python train.py --n_layer=12 --d_model=448 --n_head=7 --n_kv_head=7 --head_dim=64 --d_mlp=1792 --vocab_size=8192 --activation="swiglu" --norm="rmsnorm" --norm_place="pre" --norm_eps=1e-06 --positions="rope" --rope_base=1000000.0 --rope_fraction=1.0 --qk_norm=false --attn_scale=0.125 --bias="none" --tie_embeddings=false --parallel_block=false --init="uniform" --init_std_qkv=0.0274 --init_std_o=0.00559 --init_std_up=0.0274 --init_std_down=0.0028 --optimizer="adamw" --lr=0.000908 --beta1=0.95 --beta2=0.98 --weight_decay=0.16 --lr_head=0.00872 --warmup_steps=228 --schedule="wsd" --decay_fraction=1.0 --decay_shape="sqrt" --final_lr_fraction=0.0 --batch_tokens=65536 --seq_len=1024 --doc_mask=true --train_tokens=601300000 --steps=9176 --dataset="wikipedia_en"
MLP neurons of a small language model. Each row is named by its layer, matrix (down: output weights) and neuron, and shows model dimensions 0-148. Each number is 500 + 40 x the weight over its row's rms, rounded and kept within 0 to 999. Numbers have three digits each. A neuron's up and down rows have the sign that makes its largest values positive.
A block is one neuron, or neurons of one layer that tend to fire together. Before each block is what it responds to, as a language model described it from the Wikipedia text at the highest values.

Description: Double line breaks ending a paragraph, usually fused with its final period, just before a new paragraph or == section heading == in Wikipedia articles.
L2.down416:536502438444514519480458488581517537552485453519505500539481539475470533454471476513535536480468511507537591558531482483478505457475485454501550488568429486480481474603510518427468577571499518506580546480551454485500510565506500497530491603491478518500560558554540507510491424545529518506506503494507480426516491491514463502505479507576521455471448480495560501471506488511519516475490508535472503557465449544474461522534545499478487518520520478529

Description: First word-piece of a word just after an opening quote, parenthesis or hyphen, e.g. "st(rengthen)", (wh(o)), "h(yper)"; also paragraph breaks after headings or tables.
L3.down171:522486436553518548413495497462479466510474520501519522569579466483492522495558565572482476491502431461519495418498461457535445523475486512478505499504471528501505532512448458496481550519416482422458494439498486484486518516506501534528496463462447517484510464459552502493552455472465518488525535385455454505559551478556485503513492592496507458564516527520506508450497440478536525461511539502450463431528478459556503507523528451525459574545344533479
L3.down185:478444449562500519532471415452543521469579471486424476557504512497422516476509570467486577474530501501487559498514535540487486493506491478500475466523458500448432519528505487441526501526554460611469514508524502505490535450427460526495447495476510541411486543510499533497490456535483477444442519479520479509511523530518449481502509454459514535474473579489464539525495491538461492569517472454450532512479456537449482517507527568520454459430454447520
L3.down934:510495526489610539525506509456471460460518520500464456575469587486485549474407450460462500502454496559503499511526521489470518462555571507501534543394504487514538497543562448612541434477432481547497524545406579522423477507528446452539511514445538454510570473544454513480529510464481476522518509569506517437506508577499499498565559489506501492479506480500535463562479449506450482467483537580488480466541509501537473451471486436525567477502487551460
L3.down1323:492453493521480485525507483453518527476467436505471494505521534508488518479503431532488535542495536445480483424480455447518442520442558443576481499470515442609519490547453551487542462563534473471492449416510518597474485539488583485505545489482507468482503501505525536513448435489568472474492500484490492505451487501521538564540507537506490549478518529413562527474508550502526614577479539522510561542483531518542494572477498491463479485486424422576

Description: Tokens ending a paragraph or a section heading and its line break, such as a period plus blank line or a closing ==, in Wikipedia articles.
L6.down339:528533499491528518497476475532525521559544523523469485493459486508499496474426496470500555488526467491533542506550608512492530499508492473527483505513492540472552441626575578506494541538525530496535506481469549512500535503476515529559535548510534524500497512506568483458535459482554498511502510495506481540485522478531454540495502514468539614503402503494478532477499418470553526501470467469532483444469509535504502527456607512494494481504487464499
L6.down451:503494546519523517536514525543528497554525472502477477495493490525520498466423513531543450494474480485493594500493544499478503521458502507514440490572509562471557455635533617540494544501513548519529525547487547574476472511559510512506535491493486519521512494491554498508529477479504515476519430494542470491519528502533476533508474527489554618513428497467477531508486409471469538529484493516522524451452524523526523510475569497493513523548470557501
L6.down492:498472449494483469466491463503483552492529477511476402537503489503501516526487426550446516549463451502556574489510548558561442428403473495461466488571479528497387541554509489408502552441478473592525528546567493496471473527464493578537505515548551505470480473524496541593487539522477450430485489555487432482470509498567536533478449518515469517537484518470563532557505436467571497517510498531478475449480478551551462449455513458534550426498480553466
L6.down528:547508475525564497534471500544546543479498545580455453479511511459527491492476489509464438516535511500495527515490544545451461531491464446488508450442529553485539519532481512477560513506451470518452545554469494502492561434477531553571582492454486508467591460564536494508475467536500606511479554551497419536459511580463501446499474465580513473476480417521462545453557408482545456492464559456430545487493457495400476455546515595521479447440447524509
L6.down635:479485511491541508510520493488571505494467510564447526502470485512512441489478516460543544464462551443534552479530599491472552539511525505481550404505543494445526526537475446448551489502517533546527454501447505460433514524442495472435506478529505560539497476518470486484568488486477474468462564461540560508569485536459475471490470544496563549476498485524485519418438460518490496474532536454568448483452546516451469482432570507495463501536497438493
L6.down831:489505488514500466450455517501469527534499464495569427553529486465517477535491472478554499522538496493507469512552423473521438467540469555555499507542497507523518449408475505523471483494465461496574507448476504498448468500497526486550526554501450522440465561513469552480507470529483480519505471516505510480504525534530479554395511560518466472490586525529512450505469596539500527527514506503450445494451466465522455525532444418475418489494506502501
L6.down915:425552469574473531518583446553500526462500487520467460501544543477526510382519449546505565510514471531514567523451549465540518532469467502504464540536435455587533560583487525496460513496474487499482570529548534541502545515465542489455451528551477564548536516574522529536448472469515532472518471519509546465494454488510468527534471510551591570425563461452534515520507451517536511602559499517560496466465479531456454529537496523484525521504486495473
L6.down1095:544539500473491528482514522554486504489491488493465532505479485505540536510413492492510536504421510484480539515512572478490447484514548509465513480542475526489521501619485598465461467514511508494585529477519496538472504516500436482482504495466482504490485509563562493503493496496523432471523502534481494517509497494541474535482463503437547538491417456494513587452512417520500515539493503513497521470479539467463481460436609530530522521513488493520
L6.down1157:474561458515498483490511462529523500410505514433475489535492508501391519462529485488464516492533539558550502445516515518496561519429519499481526595501466521578493511598483480523456506462493544557514452464608450555427529524508475459506472539501590475495436440483395548492509486533486487472534492496538500493533504488506465476527436501485480522478517497458589503477537477548455497524534464498545471520469475508477526538566567451492527527505502519409
L6.down1236:435532535528523500504532559487477522451498521454457527518496474548473511506511458542485468541510452482569545505526505506493538488525581538460538459470431541531420490540484498507492539500448496492509482505475560438386512498515562540491493521476471566488571525524489503535535580499561507441560442507474464561466486529505531482534472526565466536527513507567478535493477492456524486565486524562498495528582509554431514565498545534526547463542473537489
L6.down1247:457498540515470503539548563500413498467477542497447508498463473512508498493444546457489469520529466508469538483489516476522518515499532542515519537495494501475485507610438458475523574481501516530482520517544531529480530528495494557553503499514483497534472471477486543455494492485513516499565492551490496487510495514490485561492487533507535592489410507515544475494512469489486521505479532488512500481503537539521456506544526474546412532505561519463
L6.down1360:460559416546535539510528502444478471430545532518516505499523531456418535453430512470527502522457503518546562462516584521555527535459422588561460526520500486505457499459501490488545530518443432462495512511496522506534531485510547455499542525463519503527492463465585455501518515464441464497487481524477443511525469491464485495423436495513564519503499505498563511502503444510488520509416480536615501522470473438550509514528524510588455475517487485507
L6.down1415:471451346527492489492523492556462539500475496499487508524490493584466419504519465576503419499577508550466536515507500533431503475448515488457401493547461507513530561578493496519504508558544501494487545527491550524437525543469459497501544499535570484468523490550481477543497489577580520491597546493453476430489461482525493505494484502542508510468533476524490518462602414534598527498463515530470512510483455543477518557560528496446578464492472387494
L6.down1470:557389484538550493521420419551566469444498468502507511409472634512436523474492417492440496379506525473504499475433548477532435453498475470510482542525479617524564518543546532450497452502504502476461439522448484473463525466539534436488529544495470477549525512476484426527448496517466511488549523471471478432460559529496514518557510506513494484457490479501532533461596469468472514462501495514490565474492449549425542479532542482554571583481547479491
L6.down1602:512535446475496535515524495590496508527477468506528499489494502521426521486396501499473474500485480472526573544533572464450533512482453519501492484525424551494489518610529573429496542560574497498572554483518483491448524488503516490470517479516486484490517506568589499481522458488470506497498518512470523523513522485510541502497503500491529544492431510534511567503484395451502545522516493521478507439512448482500472539480589501499515450503512520559
L6.down1683:484444501421463519462498419445498543546484540473423529440482525485504458500542564547446565455511542512484484560483541433469509461560484529514495514462481535508482541468431425538490517495511473433508536500500580553475542548549520444450466465482505520489502428541493513436580515473456516464524448475494439515472485479473483474557497473514468548534439524504505405504515490527507469561463497456486497496502484559515509469476544446457467533534539555512

Description: Adverbs modifying verbs or clauses, especially the -ly/-ively/-ally suffix piece completing the word (brief-ly, effect-ively), plus also, only, eventually, originally.
L6.down54:562504552499569456469505561443517500502476487419481489547459463542540563581491538494488493532455434453498533449537508551487536514539551553575476485487574402566504498481535519456475483527502457456583470538532503490536529514450490544520459511507555452529479457471470557463524419450555503485583503474547471515494525521554546541506426468487595551569562495485523438553527430482472499512493505495441442470467455476551453503524431494538476516519512507522
L6.down231:512502468443516477515471458496573473510472501481430522495428576545482522590508489471462505497504496488511472573419499470507512507466499471442553573521486432461523544407487458514543492572447536521522471522531525512536599524550556484450521512490453436535498537417518495449478474537529525441528456477485479479495484446458504461494462509580496459550546530460448500577494463525488503464539496423450526465496394515491388437514517563532470600457494536479
L6.down244:474533509536558500478407495516525493408433486507455551472451467500464454459508537513456531525529448512439477555461528579563454433459507547469462476525619577478468471466531517494485563522499522515435561502425442525533498494447565462557603475486500507440502514460549425481462512432551488490551495506472482509508515536504478534491553482544420550486495437512566509494549591444512521563486537536561596533486555506497478508401580527480509448467509509540
L6.down574:474489561480510415486608399465484503499531522536521499533530426517441504479515578509531547531471527476445536437518470493500441568495555512523571518496452531507577452445516490516503531512529520553525527526511463495524483515489528510574395475429532567477506462569542486484499511467554519486531611439515479495504456530511543502451535521469497552571528528508582491484507527505522425517525543501481540519470493538471445476546466452467543495483552555437
L6.down692:505495510437500455493427503524503503509585471454481546484489475518504442516502493498519544523456416495494523457527485530481530508526444500481488563568492527511447559533560523475503497505417471483485502525519467477526507565534582440550519512443542547497525487475497515445521483421562556475537491543453470461521413530460504479537498473495494529509505488537483530520528488463513502502510574528512465542507525620537538522524509518489489543476489500533
L6.down703:492512522484506512555534468462508537457459518521508493475522494497372538437473501503551475516520511423496527513599522451510520590456597481493516489453533478464529446510451507581509515556546467476516478529495571529447449508467550498525506500459474502448483443525494482528519511477493531584445538562514443533465509444464542511397534561516511532613551524528473519469457477505546476475543475512484477581488538477425476532458502450438498502539509476497
L6.down1010:455504517497481561479516458518550457528503465469503457513538447480520508520466521513480526492575472492502506489569497540536532530441508515502482532460473495458492539528493489428498511537584484463480545555489507418533526522567561490551463446540485539525523474483531509522551457531533482531450481478420430504458544473492519465524412525543564521517453440570479472461493452419487493615508518521528497445508431438480548574567541485542487565556501481619
L6.down1200:532460567443505490510518514507512430508521490441478482464504567446560553472463453478449459439478476532505486589489537524565434531517537480400510588494461476596546523475442467563542441535513541544517534485439520502436550468528479463493509513489537544509461542479488495505482502500561539482486403530443535547534532520492459453556525456573473443481552482479469502514454514536555524538524430423491590545546530479487505484488495438491509469441529523429
L6.down1352:483492526492484541493493478476423549446531537548550533476566462474477512498474520531470517551498498526476556518512492592516464472572492481481528423503452517557451542527446551429570630510589518566494498484544542495457543430511499444500494471542448456464528576553546494480523478503405482544539492463481458546480531502517472512539459462543521530465427501556558520486474482519438466472547514521484515515522513519534474498478485485532503450478514570477
L6.down1486:508512414527514575507464431541449536507476517508508489521447471453575449531488436539494513549474438494455475572553516467514609499513497497426514442487501492462483514494498500446527515493540427496478496560533471452519447516489555505443550433458476435498538481517533491461512495542423480466488474529434538515524525448463461579580494445474467514444460468505547467532508484496429527453538569451522449496494479491518484477521497476604432520386524510524
L6.down1513:531456443526523530526472481532524465538452557526462460543507436466522469477508529502543529536538472560464493452483508479579494497509504511484476490486585470588480551494535520522496436468528520625450509563541444470508516536546582531540515556543500529534491529520480562471445489514453517450443588492512523439522472499488494466530547491525534470441502526533513469517529515468531505539556560457515542505486540486503531464475507560447490500485522505417
L6.down1613:481475554486454504517494527499509503524487496581496493504437394472475498455510488528501468517543512483537490521532501498528447502510481486496488440504434497545483507484490539415509504494434523583559480521454506497485476561423587455507480491458552399516509543480492452475502466501510526508488492525548497486497544489485501535504537424470534483496507592541511482552433497504502451503566458465465476529514549491555503545518576482609468494421488520506
L6.down1695:451449529536628425487495464516501505514537467492426481487494441482512525446490506475560583535414526517463531437430470485507514513514575467480499478508559472525520538531498495562519520470473481581487469507443490432511416467421469517469567543458532485531549436483427486462493552531517466446397509553508485516565488510472441467455559536557474538585472412510515475453544485472480514499475519459505513525457466537484505452448527496421561571479548528508
L6.down1763:483557517573550464511544483587418514484556483489362469404569482476470477466523434512491555559565489516475543496487483487535445547554525484493413513464493451494515483492442542475515555506513539459473462580554426494503435552428496532529500491471511604493520498504511526494485527466427525426440447510520479484469543514508563550534496487481465561495492511502531527501542518420506495516469525478521439576527501540545472447522543528564425537533494490561
L6.down1778:484484528480548545489597463487630513476486508501464470502437434506510553468465489487508485511526502501521463550473542492507572481465550486517514517468464492455538506473478474496458435471507465486471542509539475511496511453412512503483429473488462481491454439467527568513482472508512509572439525532535577630539524510486527546517442490484547498484460464506491465566495508472487512498520515501566593494479447452503467520530541512501410553498560540497
L6.down1785:478464615488460516522506514497533485518416494525511498555380526483615505530467468533502462482508542488554544502566517523493514462525517499513507475459543521576501513471463480529550418514482469440444521560548533487499499546561459496505431468527451517442474492426521410529482491433453421544457456479543534492495442508479508462555550481486414493516518413479501448511460525452494538446479524539524534538508522469518498413584491532486454421507522554456

Description: Focus adverbs placed just before a verb, quantity or phrase, mostly also and only, plus well in as well as, not, less, just.
L3.down445:526496499503554504441470424532468470495483469471529540554426418528496542478493595527475486480464468550477486518412577471515479488514524458459535556469440479546498593532510533489483532486558458544554456561516463413451550505508471528537527551539497488513517427570468435444466515518453510509456489489482569501514507512503497508561489415569531491472494514499486430498554531514516484523460498501524514519510528515512533506514551554520507527514503469520
L3.down646:454580458509512549452495490486514525441440457477507466534470530469470539506471454535525519472501512528505513509538484528527528506457500481530472497524551487528522538544436492471440531464498483507511521531496569463562501534499422484498490521562461416513426522495477485505473565514538468522534524494451482463524501545535494487568525457501504538545572446419553481491562452416478466435520523428507529472460446477530548482475427459483508510484516506495
L3.down714:395501511516471491433453464505476565504465551518567468492489493510551488511572520538537550547468453542508506483470502556480540458492547458438529563430524529409490553544476523515557474499537477512473486514541572523460459547525530474482491468610547515525516484508419495499525507491410536545389547527457570473471529447505483501522579441518443493447481526446466466510509503456548569487511449454495510495499431466513523464532510549492476446531536454538
L3.down1174:574519532549480492521456498527472549497407479486534507508452528526468581499508460531522585540441533494516449494493510522473463435475498491497511474441512540524465458461540501579530458421548575508557520515514526505473542492550490496494470452516528495477500495468481499522454512517463465470500525552478509545435482569525544508495602525529468556583546506563510481567417491480435493469461486519519526471502506449493577437493487539451496494506588461502

Description: Final adverb-forming pieces like -ly/-ally completing split words (sever-ely, poss-ibly, histor-ically), plus degree adverbs such as so, much, already, nearly, just.
L2.down672:493528578492493536448474538496502566497541515529549531496424501568502438474541581541501611506444466575567521522447507462576508442451521497539497494509510562454490509510474487490522477532479435478572536497525538523478525564516546564471460449515546510520491468495488496405587473513487466497526503481527465585470544533507474509516493477512558535495496534523503443539499557430406436515542472487485528566498440521521507483582512516531493563557476509504